MLP neurons of a small language model. Each row is named by its layer, matrix (gate and up: input weights) and neuron, and shows model dimensions 0-255. Each number is 128 + 32 x the weight over its row's rms, rounded and kept within 0 to 255. Numbers have three digits each. A neuron's up and down rows have the sign that makes its largest values positive.
Before each neuron's rows, "fires after" lists the tokens most often just before its 100 highest values on Wikipedia text that the model never trained on; "fires on" lists the tokens most often at its 100 highest values on Wikipedia text that the model never trained on. A number after a token or word is its count.

fires after: " |" 40, ";" 13, "1" 8, "9" 7, "°" 7
fires on: " " 56, "°" 8, "2" 4, "1" 4
L4.gate440:100093132121113194133151129118144154124167105136141153133093139161054160152138129121142090186119083152149101150157136105178157154115057166101044139096094106139176132115139052106144117101162135098140116125165128181178071144207110155117103118135166099125131128124075138079152130177134062079160101109124117161118086147109082108130149100085161177133161203140106173162074153132110152209137139138080124130113090064099157144136114134140155138183087108169109187194149110160114144129130075094193106134144099155108123127128088152175138105144086131103164098155081191141067138133173136067156173128076163122116131135128139152132155166066160126112175112127105160143117150153179110129091098100157126120183109160125129094139177142120092213151111085124082085133152087191150115127125115
L4.up440:098102126162124164124108150135127165124161130123175142118097123148081130137136171099128037183157127133129103136138143099134176145098098147094019148079092102099150124122165096131156114098144137116153112127185113172203074141234106151155116143147167115146129125128047127068151116144128043079199084122134126180097129140123094146156134131081106199112141148131126138145095143119104148193108141120111104134087078104125160123131086127159136145182119114172119200174138104167133118173161107097160104133123106135134131105142068173177150119163073104117191033158159184186079106120146109110132185133101135098125154116096111158111138141093129181091184137121103140156129148154147084124106114109150136108160097182098149080164155147112047149150111089132095091137156122169103117101128157

fires after: " al" 55, " re" 21, " Al" 13, "l" 4
fires on: "l" 92
L8.gate177:185119120145120169130134203116159099113097120142099147087104094144096156148121148148107117098181149100192161150064106141075150134130111166150120151133061118158174141124090156088128142183103077113098083111148090131158130085106125134182144097207193138138157147120121156068096064107192115161128079111108093113135118175082085115127120170160106117173111087129108148138153159169142128161056113081063114155151092129143164130158104047113139149097161158112092200108111188134149164168152178115152152208123124136160116055122107136122104072158135124122153121125092139173161088103137084116112121112133085140147170102167133123146118142103096182152113138110143179182067155184122073155140161212116137143148070128066148143124137160099155123114138121166091148144119119083126160158097082
L8.up177:130207065118117190161131144150073094119078157120141125172077145113082127100134148141091109165133082131111094117179054158185092107110048127086169146194083123156107151134134132168097124123134140121096133151125119148129165063088140146138050155167115148072150125093107124141164119159167107183229133088110112208141121120087103133150114103118108149148138097167091147121140183173073149119115129119109159130100126175129133156103177096157160161111102136083170120097131120160117142171162148093121117157143101176112087116125065145096113083138119112152089129069094177126089209078109171174061151131108122139106121143161119173142091136145155130137201105134071098192116114115186147103116108133159156089080085103121140130135126106134161131168107083113173152129107116175066130152130125

fires after: " n" 43, " l" 15, " e" 8, " N" 7, "N" 5
fires on: "ew" 33, "ar" 14, "e" 13, "o" 7, "ow" 6, "th" 5
L6.gate669:109135134155124083126131179081089100123140128149145126095122134165092127087114178084093116082156116123130120149084157143146136105123121129164088200183040124152122113082076156176157130133103104112162143094145124147128149114107155120081111115097151090135137117166104056081091136141123127145121120117139159075147087077122128101115161135154127117153129144087145124070073150081104134132105093113090194170175088103166126125103071105134109139184148094067144117102102139107124095120121158167148161090135188109098127046160119074167163107179139115092148119133117131132166095161148134161205192107130114165119158184152134085157142118134137152180139065134104160097150155131110110135065140128133110121164097159121172163182109147083145245165158112225079119167075148052117110101102116
L6.up669:197109149163119130108122085065100091116146127125156138108156162112124094101157147056109086133185130086127161155160095087119120123132167169129118138117050113205143103149082106121161151101120177119165103150100112169128105153079122129175151155078094142167077076144097092082155129127124108160130139167125124118136118112132131152102173125201094161138120154100166096124185119122032118122117119161090180180145072126148210204117117052064100089143129159159176117132143159134155128133069145200138141147068120161092142081158170137149149122084156141127158128087126149132142088128106113153110135135082116114133145165127116099220082113118158145169147104107090159103144134122124120101110120098119161130188131169129176129077109075181079113189160121080112131143150095071137173077136127

fires after: " S" 23, " s" 18, "s" 11, "cc" 9
fires on: "om" 26, "ore" 14, "um" 12, "em" 9, " |" 7, "ite" 6
L6.gate460:137145097140103116125094093152118119151111115167171145166068085142195112136155106131190100136118089142119092126187143126176144142148113117113131116138142086112115120142090124126151170067153132081063117080087171110061127059138107104117114138130063170108157187146174117232138138120172169110072104135132166109196182156130105087180133156130135151092139124096129154126168087149189132124127135090119131118135101141109086095135145148181124080146194152147096156059155093142141054192135132130153155128075134116185114114135087112100191153135197111134099099108141109108139111128120112163108152164146154131051131122110104113102139114089084093118083141129096119122115107071130168096100149071136100196132119112202116186187172126158121085122119088166154142087189135177148115124109075
L6.up460:060106113149131160093164105178131122140121133128147145127056098120147132097110147139037133182070127049147153145128118111076126155071138150096152139161127155094131133091130090124141120076134074082148150116136169138153157104129193094154159145145142194166147106117101122147088166137162164142195108082155121159161181106067127103156135066151067149150132160128146137144156172127090080166142099116106108120111118156144161085147080087106116178103101114128168074055164147160134146144137132168163190099116144223147105057126047074190101133116085150114140113128128160111079118156136120138161178144117112195151150122174096133142076116127143081183094099118135066154125127101129071120084135122124123153167173104155144184170088094136129134146117083156139134127101161115129172132071145

fires after: "n" 24, "u" 11, "ri" 8, "ra" 8, "s" 5
fires on: "own" 20, "\n\n" 13, "ch" 10, "b" 8, "ph" 8, " (" 8
L8.gate252:158103114169172086200155124103151126144093141075163181158164185167136164151100079124116126148135109115083104117123101102180142153119105143115104177107084123126139105158239130088137134160137133093148123113130129138105138095123111137129068108171116157105130179128128153108141083117105136133104176109116053111160118153137123130159103130189180163113085168164113142157148116173156077122078125152138039105133068129163131165130135158114186120042176166131095135153161102090151046090156101102168074148122147123085100141103110155125111126132188141125113152104129072113152168111083145146190150116112162107154135121138117150067091124154170170151094118105086114034127145127093180170095177189120109076128152055133125111091110107172134148194130087166129100165158129093142104114125163
L8.up252:088080096106153115105111068161130158142101105096106108154118117123130126143118123177155097150150147126128094121176114149175143133128187133112184101115112120129061106055174145117132098197115115096126112092138102091111120101081159125091125102137128121089058120169161152112128119091125146142116155156126190136154136162154082068162148092151121089139164135184115145176108201122033144080071114112155069109141177184135152120087094086146121207177154148166148137165157058088114151165159167118148128179085107069166149155118169185123088105101107155096154103110189123130103102176136144096118073099079155148166120152068113118063122086148095110114083132149143152132194126151117141103153094155106119225117110218111132113132160126129085138139130123147097135111134112129111154075160148

fires after: "2" 33, "1" 15, "8" 11, "9" 9, "0" 8, "3" 7
fires on: "3" 24, "1" 20, "2" 19, "4" 14, "8" 7
L8.gate94:056087146117084095128126185110127075113045171130108057165052138146108149125134100131134105129167106171138089141062150168199135149131136077161091114113111113150137127098126173123096112119097147156079117090127069155131158089115120133118089134192149164073167171141089102120159120141139094170176129140094071213108073111165081140076118134123140114162149151148093160139153184150151140113081127121136123121128110132164188084081112107154118157112132140061109155150105099075123174135125181110185120177139074185091113105149091080105112124123116156122133163149139104173123114084116087159080126142145122122145166177083114149098188164120129105088167187084130119128133139171145097142120096127125176113092144114080158137129049094088105182186167150173135150149111091167092145082130146
L8.up94:165119125097121197105134115124111145082149157114088106121099145130067046165105094176118122098130109155105087112155145073126093100118161140107112107185104127159171155134111152140159171133136159124173157117138077109115080196169100154150181190181148160148112166121038127059174183108141086129141134099149129091103172195145090085113101152116105126113207143062129128161152100118103124151103121156143158118109123109075150169140133146091134136149146142143132130155155136109098174121196142084147122081128137195113147137118114107143093076121083107095155037127102128171131172082104113108140145207105120160098094111126127094117112159102155158128141137115085103085091130103158116115216158119109150134197095206105127160197140160096124195156171113167106111151120164156084128151138126

fires after: "2" 17, "1" 15, "–" 13, "0" 12, "3" 9, "9" 7
fires on: " |" 30, "–" 19, "8" 8, "1" 6, "9" 6, "0" 6
L6.gate551:159137144149104174075134150137135204102188111159112138116119132124055166083150082120153092118185124120103112121116182122171152169118139175116090154145086129142119086062143088153151098178109165116094092148156107176132101148119096090131079082106112129122148134202129076103131137143132102065137147215123104135120226118169097123179129141190124167134145125180098095119108094147142129169079101078124121094147087134145101140118120080098123122086100101178114116101097142122150161095101154136138107168115128106159113108134135153075119101121097083092166174165126151136135117096129111115141117125080084173120145132053136134133112149162094112100168127128119176209115115202142097140172187085129187163183114089136168085139158168117116100188141108040133096137153058119175171105149125
L6.up551:125142101118127162124138206165125132133126100106158104121073184130156114133111103142195116129110114161097109144164197147149116142136116120116130117125136114172123081105132049141139136110182152079149154108141125211071120154189098092132063113141144134151100153166084125078170153119165083109090090148096133115085166158142127099150084094087162122168137113108122191138085071113070076154116115100125126166131100146133133133106093106075117137098188084127087155161068141123139178125115087107136160079145121152079124142153054164145107065126133094126192094134109134090104130049177103149108159118102118159129136085016153152177107142171077181140161116131134142145110157119134128119140191098123216094123158121147174133178138139095132131159160162107076113130138137107164150201117084

fires after: " c" 25, "C" 24, " C" 19, " P" 18, " p" 6
fires on: "h" 35, "rit" 13, "ame" 7, "an" 7, "ol" 6, "." 5
L6.gate675:088128170096113114138122151105136170107162133132106108099136124100138128076081198080115095103094175090093149154098125139126089134097106155190079140119111132118135162113155142137141190095120151191113078121134134132124136095183100082142128123115098056123113173089133079152153174101077150168092157151115151141147113084089099200093163151146123176124124183134094143122130153140132119102125146129106097102067109154105113109101152196157123108127129103131161168088167177103132145133150122160125173106158163143052058124110108143110111114171146115102159118136089139136185062122056130068141163139123063103149168174100176090141209091128096151136074121119085104169112112164169211138111103152128098152145169078183178124130196106086140148158078143163098138115226121126130136094101166
L6.up675:134151116089135157094130129097147153138145065107108123089144135152162119154144171166110132181082146076106175157108140133096115071138164173186125153149117142061109157108135094131106147064135135178142129100102091102136126161139160074122106138117104121099106103118165013113171152148120139159038108115109118096106142123084126170142154125123161136116146140155089177131180090142107102140068093197157109100123133136105116176126201174118138127114120095187126115123185160146141064117084116108106071115065125097077148144163088146114139125141209167089137059100154178112151094141072125105092166192153119121132129171133142117129139102100138157165136155122121141141130075204150175104134137190162097191163146101137183100120136053105065096132122116124129117114087196103116080114111157

fires after: " c" 61, " C" 12, " con" 9, " he" 6
fires on: "an" 54, "av" 9, "od" 7, "ut" 6, "j" 6
L6.gate65:150141179092104144155096099102176134161086158110105195109105148145073140127114157145116153113134209107114153146057180110128175148170158158161127113124096154113118078154179119129073144123115157077157161087145139165153139131150140147098159157087140071101138106149134074141113159095158140161116149112084074185132157129137187121104152156109148130153190151124097152143143137169133117123064062123119134119091115135110129091122086086107062160109088143130092148184090133098077102089123165105132110073160141158155124070121137188132077136122111141139011114097093174162128156106053112084133153156109065100124156176102149057172163166076090109169190115120103133087150158138113154174125131128109097142162138106116093102158136157084154141166129104165102150103181101073091140099165171
L6.up65:120176144145113115127127113152124127133146151074100104073164099096136123145107162144089154200088151036112241139093098107138113157120134145120083083135131164126114104119093161136122133089105130151112077111093126136138167104161168092113175139095123099144092100108170076102107169121129150136112113131134107118134148145112114164119060111044182098115139162108115124103181176181110145175112133132132148127131115172057149184101104145136122104106064174172194182136134126078137107084152107161127114108136150190145114100131163127154151120178141167142128092057172207121129119153111118077148136081139121104068135183072115114083120138065115127143157141114122094122105186158122167142086091154188067152149118106126125103154151072088105063107098187178156097074189162138119124137147113

fires after: " c" 54, " =\n\n" 5, "." 5, "ro" 4, "c" 4
fires on: "ount" 18, "er" 15, ":" 10, " of" 9
L6.gate586:151087150144137146103146083127161202148116143143206133108139156117106118212158122123127110159126083074159178135146120125131115117087104136100145110145186099084103106124133091119130162103100088180148135198156156107168153084189120116139116037125071093149121120088194116101149152116109073125116198169137184134091096219142112105146128149090182148129141116107105124190165092161108127165052120130136128115123115124107122183112092159132165103121126163125124134113161121072156055136155133086094119183083127099095129134099110128131119107081178073141140118083169134104155113130116106093130151172121061080166161202119102096149098090110124111133150122092101170143091125141095185140103142155114169188148080146133152170104145087119118097185081105155111113114154147067171091075118171
L6.up586:034081091177123046131136109156122150115142158099132151066153142178108132124129151116085180173120121118103168128115110118094150106111137134135118091160144175031099097097125190185050083139101125117176088152112147150131139104146111144121194148152151126109100108114168132111098123166150215171123103119109117170143136122183137167106080145102100090117169105154170124157121113161105105145081103122137139137143128156074140072142139140126151146150042132137160124127075178121156112189115115121097147115152070139184146081076153184133176124097138171151127138043161108153113151128131139138177101130219112128086139168046138114160124149125089129139145121098116131096103050159156138116073158155160104138089146125146135095103129078138114143177152128179164088102150127121181125126191140

fires after: " A" 32, " S" 26, "l" 16, " Al" 10, "A" 6, " M" 4
fires on: "ep" 25, "at" 15, "l" 13, "p" 11, "nd" 9
L8.gate184:131119111161085108144153120101092164177061103109116088159130145107149087156104083163121099148153106164123157170130180103074143131155041146125138157099138138162178159096125160120176121072129161107128073123204074089067173104141179143144144126108149143140133222116095158136108150160149114111097110136062141149092112163160113056155161103117107102176085106095146170087155165138169121178107115051060126142143117123146160088106131072128166129082136119154103164112047164088152127090158108159118128165177154108106138078112157189142128082131157064140143103144162186173134080120147138135173114102161144137161142155089185128142126127154059117151116113085208116132103086079145108164080080142082108133115144088128157107147129130133185094123134180122165095162103137114115136127139116
L8.up184:106107111102125174098141127228149162090122137073142171109162139114091094091120098088125144114095091154098139122132071151109118085143135194125071153102087172075197183075089107116082122072120156159118100142155151209091149155103145102121142153141169092114116139083189146135124184076126078084121114119133098153047136103116181144088132109115150132117097127136133094117177097114080055137171110161115175118122117178105135070115107128147124097071189123179153145054168133102150117159137174153104124127099179178098141165122148109105073132135179152184088176158117097093096152165139167124135098096101142160204159105108131188089111140162201110166134104133155102158156142088147124129125123146114143077088136124130146109088070105162123150123128118123111120087078144149116130171115169

fires after: " l" 52, " L" 19, " N" 13, " n" 10, "L" 4
fires on: "ater" 19, "or" 18, "in" 15, "if" 12, "ar" 10, "it" 9
L6.gate7:148139157142116137113122163168159092143104120126116088082138143180110168090107148133111131162176111126102078144171138131114154130147157168183105107199077070108076175065117181145196172098072122101092149086092159134156131097106141151108207093112151123088154188146142156111140113155210105154071151069097140129157187109108128119125098191107123131079159126143148119116162140088113105143163103132134105160127110172142112149141087090118120087102175132095156189062106142079126161159116116128105160136139076158106098114109126129212161123147148123161159165152099141158152051166123113046102115084146131067146155107165189143105128148093070150170105078113135144134122071146087108128072117126122129121114118128045150075166098119125130195122106129134095124168102100055108144112140113
L6.up7:151122152119131131118172122079165114137085122160122121160182126219160127144125090101163124133168138050104100117074144176147194096135213134130132129151110120148162144054074157053128102175104119076201127107185102142152147149129158121087142225105062076163127116128094155077135170123118108148166148118117157101084103169094196075120196149128129145142102128067098069134161115088146101122099140137107145131169110125133097103112139115094128151107094159136092137169139125139107103132098161159154104132194150103085098094127144079125121098115118135109085155084121181191084142120101123115155149120119117101097134146215165096195103180118097156102152122125129174163138107120116128131136167026128133132156075176100101100163107136144131158120137125153125150142103157068104128112143084

fires after: " S" 66, "S" 25
fires on: "c" 27, "i" 15, "ome" 13, "ing" 11, "our" 6, "e" 6
L6.gate167:062132118085123126145115110164116170162169109140062134128069110091123140150083116159111114089103104180197143186128171133073084134133067129106186132126092090134091142041100147114142159078179160173080153153104136081081182055116111120154138130134142117151110155130192129151062160142138159132147124129101107159151164119124150129106122093111115092119120165166108144132157146186105096156162076083071147110144099119093123132118073161104086159136116118150189213045115137110151135148134135105088110077119176121121106128154129118145122122163165189171078125109137127127123055123106106164138170186168112171112181115157162133115125156123122089157080116108177098135099171113099162110112108168169075114098143082111172127098190128144146157089140120120160147087094130161160096157108040
L6.up167:120075091113146134119139098118163150136168106166117193160150087099123103146136076021147140168122056161193126155167154189108069149120167122079149149107141110091169132122078115087157132135166102134089087136122145105106151130141123144159176073122109124172065070143163126195130096166136159107128118092130163116173078121090188172146163104134131172175049150070165132108148154212070139162134139104104160101137091163176046124140094121102148138112146131169153134120136119134119143175075146140108135135146137079136146089129151164024104122118154095123104159155079149091143092173155118115162133104166187140126133129158090121121147070120105072112126135098207145162176125102100165138137105125136133132132112119118116124126127093127110171079107146101121114102103172106118116224121111

fires after: " s" 42, "u" 11, " d" 10, "s" 7, " cont" 5
fires on: "ay" 21, "u" 18, "in" 12, "ch" 12, "ug" 5
L6.gate554:130128111131115132218084121146133108234124125148124163038081096071044121116139120103164135159113113126138126132114106111099125185130081171088157146115141133118126120121133143115166146115094118125144121162136126115134133085129159084144114129081142169136184130085175109118138118085139102102131098116110114144160108111176079086202108086141120081149136099144075125102131142127204069139105098127171096120160125107055126138149084107083111144117176138162158170134140091077157036149146127122088125160146141149173140133156163175137114126181124175062135137115175107091165094178068153153125178126123116158161137134164118155081067111061117085154125108113090144093142159168109161144099165163076101157129129095150189137175095190104140148218128094201110152118141102145117100120155151
L6.up554:084084133062151210087120106161142136151203107100132177070092177142077130122142120064132097100109109091130206165161121149082110114122115188088154083093126108076144158110162112167135097144132166167093149151136133141089093093171119155159108160142105125152111106134153100109109108167086123124121150117116120113127128114192163106175151119178167152123150130143102176145086125151137119078101091159120119124124112149100170157158075164156132168092167149122177169088143200112105063200047152114122098128071161118145160161143107156120150197078161163131144119076144108163093122177048084105114140186084169178167153132131130188106160107171069151177139150107152109094126165145167147132136130145117138133182182102113117141103150086113111185094114145144132094106166120100092127099096149

fires after: "," 28, " the" 8, " and" 7, " wh" 7, " but" 6, " which" 4
fires on: " on" 24, " to" 12, " in" 9, " for" 8, " whe" 8, "y" 6
L5.gate428:113095104148093127135132139106117223130135162188115112118186132126122145107093109113163126152139128074136158137102138111123084179113073140187057077173166149168098076110122188114127123124119093152117056080123144123104134095074082116143118116145127094104201154088160120133070118155149159147094160150146125090161086073132137091124108188123179131146153171153098172110133069158126095091135093120132132115134119128162133145103121140175173164152044109056094161109119130130179126114109101110089082174146149096139144170142128160143128156080133168121133161131153159044174119044055135193154135060155157190114122177108124106079139111191146079095124116138140108109124135158098156155116129189179118105106156098085127140120169123136096185091091119135183143149114122102110146151135073
L5.up428:091165130120113187132111099064094151140112154133109141153162083191032157125138111144144187188141140085152114136121093128114072140161094100220079159101205158170086141090117172112193083152131108103087066089154131172164108126081095123185086094132126157114151186135127145116099102154158192199144081093107107146153120134157174075087091112149159142112114077152105183147133128129123097148065142118130120179133129163136104130084118136147141175129091165163120124086141075084129137155115134114118140154127115136091114196132113170126162110139137158113091138147095168093109126098072114165089093100116147098041169146098182104102114136124154137088142095140093184084122156162096115113133106132209133143061153091111113175114095116100142134144106131106154170099114136102137116169152084

fires after: " c" 35, " to" 10, "c" 9, " C" 8, " con" 8, "r" 6
fires on: "our" 30, "oll" 15, "ok" 11, "er" 10, "ame" 6
L6.gate352:119084062140132170115172113153107091156091111116141123094130152157137151082120167163159110075084118106120127146138118136082119114149193130136084090130089125131147155193168075139150149065135143166129170076178151182164131101152102116105166153100139156106098057110086115146171136181119100171145144086109093098169118142118117155145172096123182138157148110103159132202110169118090128121085078139117107136176118177133115068134105136120033180001190157138167152140123172074131139147110137109113106106090088143159165060128131155133167146140143075114144083120105121080129124138094115057119123182099100108090154137136101119169173211088068095114148106132129127115126107148106118122112133147127111135186170149200101126134105151125118118186159129137153078107107133102168120058124123
L6.up352:120137112146118129138154145107135160150116141143139152110159104126116110067096150106147142164100183103129202128134179134156108079111173141120172122123130121114125118137183131182154174071104128203183094203182114141130123107175196094139160147110147088139113047118089129144123182162109071144068100112112167153157108177146105124090151162102184104126133074167123171131097083158061162165065097101179145163169119160095135119131131148150112125089149150198182159111113103124152097156133136128087121117074126133174103125123122176145143084164132111114133094089127119046142147138095149066146070126147132135146111133132128107102098066158111115084172139099065135185152120219096132141135144142175144192135148203103108086143152159133136097177073113168140081111096145101152079104088134

fires after: " s" 65, " S" 20, "S" 9
fires on: "in" 18, "al" 13, "our" 10, "av" 8, "um" 8
L6.gate372:108107104134154142163120155116137103184127149196166158106075105127157100103136059105109114169085053068164141153196175101122116156121046176102231098092127167160132121127159094103129093093088132144090078150139175191137117052098087120153128198170140135124117092127136154143107147151196121127111155092101126136155101186151116090139146125109201132135141110078091163131114157093160135095118098118121164088159088104069131133123023121167111124130161140125114173133150068070162092164144148085134119153093133152146151105117171140184101119138173115136116108128119103103151118136111118144149165121174120166152157146157114098118112130160139141134117123089181157116090153140136191130056102150094128121121123144150129154146135179172045138110118077190134180123144072143121137166132076
L6.up372:114178173145138138127108147183105167119130116125064154159144110130160132181115066120141140114176141102141123106177159115114146134126084136142156185078109157107072161068121131079112093107102136193111089126118129178158149126084118122130176088164181183117134138131167140079100108163191136199137182125121114110130113131128104175103112131149180145139113201121124197106135166090099159134139105074121157121115100107081080139122052097124130170087105105126169119078107135129156154167127118134070146160121144173161180101120102160148130146032121156145098151148112175151100061157126130061160126085112140141109138096166106114080190134151106094087098147112170148106102151046132110092122051113145125172141152098089136134144099127191122087105185155136095162127084091095128142153098040

fires after: " t" 30, " T" 14, " p" 9, " m" 8, " h" 7, " c" 5
fires on: "r" 43, "ut" 21, "ud" 11, "um" 8
L6.gate487:131085159154149145146115146114111089115106127025162138073154154100121160163191099197131115146071138094096124154122119125138096151098091175179133140132121137116137088111137110146075133120109099122113067150109157104177149174192084117126165127191135120119152136140148121148128156194087109170101168124099144081163158156170037151129178171131162091192193080161138201116146116135171056116178083125143139105068143158063148066123155126148143110132161128132140140144128151149215107094102109075083117117098140161132151117134108150163137136146096110144153138092156050114116146148118088124150146086130066116169167098139124131116122151130165141124100130069192100128146100094077133172091148190136137108121143085071121094108072056103099123137130089115166113164098109170133103131126105
L6.up487:132128172120138113150134196203107093086120101117103166157134143104117176171151133114105072155138147075130167137133186150069091121129106129157145191136126174170087169144135077095113146119108139094094196127102154130120135050172158088128175158168144099127128140128143127158062141128083121175088161190122151102100216191118150202065116114134117132128109102102121177063180086141132114144150091109126092115149132172127076108120153128115087085126140181134182100162135151161117120131119169096077135129138148149175063108152065179138130137211138121200150127126127108131089138150115108117145120145131099066148151140169131080107131159127088128144085146112181073140137139122094051125154083098117094119135071082131125135102107133098153070094119131167147081135207137098142105085121127

fires after: "9" 12, "0" 11, "3" 10, "4" 10, "5" 10
fires on: ":" 19, "-" 10, "°" 9, "N" 7, "a" 7, " |" 6
L5.gate610:122105140110123128129154143159157141085137141119171072136043141100154178176198131143098076108157139224123095156128103121167146186092125108087096119107108151142140127124165055136094096176167156070171109167168108145146107160169083148118130140161084073127123121158105076124127130122116148068150102145117180210086179151168129122147111125076150151185104123081099156135110160134129177173101113108122171160118111084124122132102124132114149148158103114170082095204127103100132123148136100165100100090160069143133152140131131169122090083153075136092140070146145145158075133102150092095143086163173150133132121142059175086120195114125130141089147109094095137179085100097128127122150168089152191140158127131107184099102148150134120157162104121138111122162108064148071118032126076
L5.up610:083164120069108158134183198168118134112110109126177089110083140128128191176159120139119086109175135172154095135115139103178149175121095091109113140135107123158140106136124101133126125155157143070134189153203120168150129149155089117147115142164125128061128162149114108092169100140127107067133097191110128165049162208129123122132108123110169156174118123087119208180101169166144129150079140098116133113111121079119144117131118112114095119174130156111067124143108098107113116118162139110098080119149082148156122142127135131127132046218107123100176079154167118163095147098162078055167128156156096130133128107043134084158176100127094138112161146096130207162118080160121096107103146072154206140107125173124154101148139156112121161176123090131124099140106101151102113043126092

fires after: "0" 22, "4" 14, "3" 11, "5" 10, "2" 9, "e" 7
fires on: "0" 29, "2" 11, "4" 11, "1" 10, "at" 10, "3" 8
L8.gate103:092114170080097140123087125135154149100110133154126117081091201127117136156109113215177044106127127150183091164170189097116161179172118075130071145138173145141114114087085088073198086156123065124074157121164178124170108130063156112137133116108175052162181109126104120131105126122112079155149134134110158184093172209153055144045135112085104189140168153101068116119151137119149134146117123105148177131116106138110129133119098159143153137145094139148125188131066065117143115151063112150139152160153126160094124148188124137105069147133102164105109098143143119138125162127172077143169140113108114144127161087113150140095156177112135092044144115093111100120104066120146096098173157118150134137140138156142175178114122122105113173113155173151136112133102110163111135101096144
L8.up103:116171079106117169129155146110180148101115138167123121162129131177178114093163157179163106116089160108126091142151121116095145089161148138107119114148132069102121101106104110135104145193135181091125145093123179173171079178122076179157147136080129131118204104155080136079110141194124102104065081134119130114088145167140137079182155117052131126121110057104175145132126186109111120197088152094144136118133117140134096142128115067165073132113117158157139117163160116144104141098104140125114229078107115144091144132175080102076161128162126134094174096108080129118129115142057102099167190100087198168164137118158138143143123124196138127135110136125089153097103172103200041132078138101126130088147103087192091110143124113130150126106143128175115134127141176167191128130149141

fires after: " |" 31, "," 26, ":" 9, " and" 4
fires on: " |" 30, " in" 14, " and" 14, " on" 8, "\n\n" 7
L5.gate43:130160098139127107119131089103193148118135127141067125107180143186089079188115134128193176162085087078172166141129093152149126120128075131197074128171095123127088086107114174115123122120115071150122092107144146147131171107016023113157106104111142117156174181117147121158115120142133155130130101123141099091163031072082143080119115121133203162184150130101158131145083128119130117060158136102158110111158145130144072125137130167173127102109087157089166150088164075115117145097100103119141098176130141126106134103134117170113157147155129175134104122112134145102141138126109127142164148028176175166135129125134065121052113142151144123126105110125137225087161150141109175120078127125150144125138130136073134121199165106119160126078104112146138117133104157105102083128129157
L5.up43:131096157121145154119141178108158121101133129095086137135155152185141126174141118125087173134108112052153140123155123130137098119123093114189129189221143122126137098192139180148125157096177071129129149142123118109187138118016144105120123108132120113142150068094135175123109111107090147139146144126139096087191106136140115092135111128207163092139116130146067163137136104135153095066183125091124115187138095132195123123122183124164225151107053203115112150141188146143092147163100079119120111116139165108127098083135042158138149179127099158132171120155111099115126149087100150127101130113172109148137134138103102136101112116133109087110146109127185117122171163133087168138091142198113141121093093132119099169117123125121084160086075142087203166146134130095082077164093065

fires after: " s" 31, " S" 31, "s" 15, "S" 6, "c" 5
fires on: "e" 26, "it" 11, "ist" 11, "ol" 10, " o" 7, "i" 5
L8.gate548:130101144136156042153136101132117182152147163131131134143069123152114163125139137139076131108117123096134160149124177110137111195145135139118120075167123144088129090162159124132189092098124089189081079187110088139115187079092077143167153078125207174118098148100133220140073191142177184067117216129102087075180041127123161099136153140191135116125121123113150146154092151143175151165145079089069120127212068133105102144148147127128125115118141145115152108158166105087172134142134141056119109171098148106129157117089078102134121136100173190156153173125123111121164070152092160129152149092142123135159177168134123085116145195137130128096145109088105127175144109127087098094075111191138110132168116144096115127148111131143136094160108115096135112131127121124134121139077139
L8.up548:125116176094061103109101092136124174159160179111092120184061070112154114119087114051110110134156128193110198145134150073083113091097149117105231131179121117055125129127146130127100111126156167145113053154089152148083118064138183149103132100102162113125136093096142130171077168177133149143144138058150097118183113120178146128167088152162088089134104147193236089153153145181085177165097081137155129164144123109119169115090169134138097131137087134176102104087121127133096188101085115138164153123101127134117135165101151168152131144048105093146117152149151100090121082109140125109135132096131171155135144153152200118098167185115129114135091108141171142145120152103140182104125102119137097137138081134126124100118084182168120146126128124142137108143118120115152171098191131

fires after: "it" 16, " p" 9, "em" 9, "s" 8, " c" 5, "v" 5
fires on: "ut" 43, "b" 13, "ist" 12, "ad" 9, "ud" 6, "in" 5
L8.gate469:109103109125140073111150139141120150137091139034129163066135195114112149143126115129168094128154113115068134176146180142102188141138128133127131154151154196113077110131142108136078094125125105154123147064077131072066128066152074104100128153110154039183145153139150107136108126095104176097185174099090092070190093118152134131139206113171187127115090112160144126152170096185142104142089044123153160138145142192115080167129157112180170133078132140097105156180106149122153099118134154153137094123114122167112156136142167170098131155139162134103126141076143110133117141121115106076155099086072166164140128109144133169122131159157086102106107150134214131098124146120084138121107187130148059157130123119145117115115119165133120091172113126145183042104167118116102061166124106
L8.up469:143145143181125063147146176126102095121158058070085141169154245083139102170099097131178090110132168110134141150103102100129189111115199105096166158100107161151129102167179124155121125048124148128105082126140156117094093128144087140108144208104090101118120089106116194151128102221090143183120129098157163128110143102156193154117133068186168141099110067123132134127142076139118119087163137170134096170139112100130110135158145164119122169112138127076155123187132185146136140078112153121156150114115084130085137134137088166145169152087113183127121184113124102121102080175135095155100088173106151126136118143082094117175146138066156116177108118093118107110126148103118147116138159122176134110152087104128092070063129045157132174126129106148168116145075108125146144094143145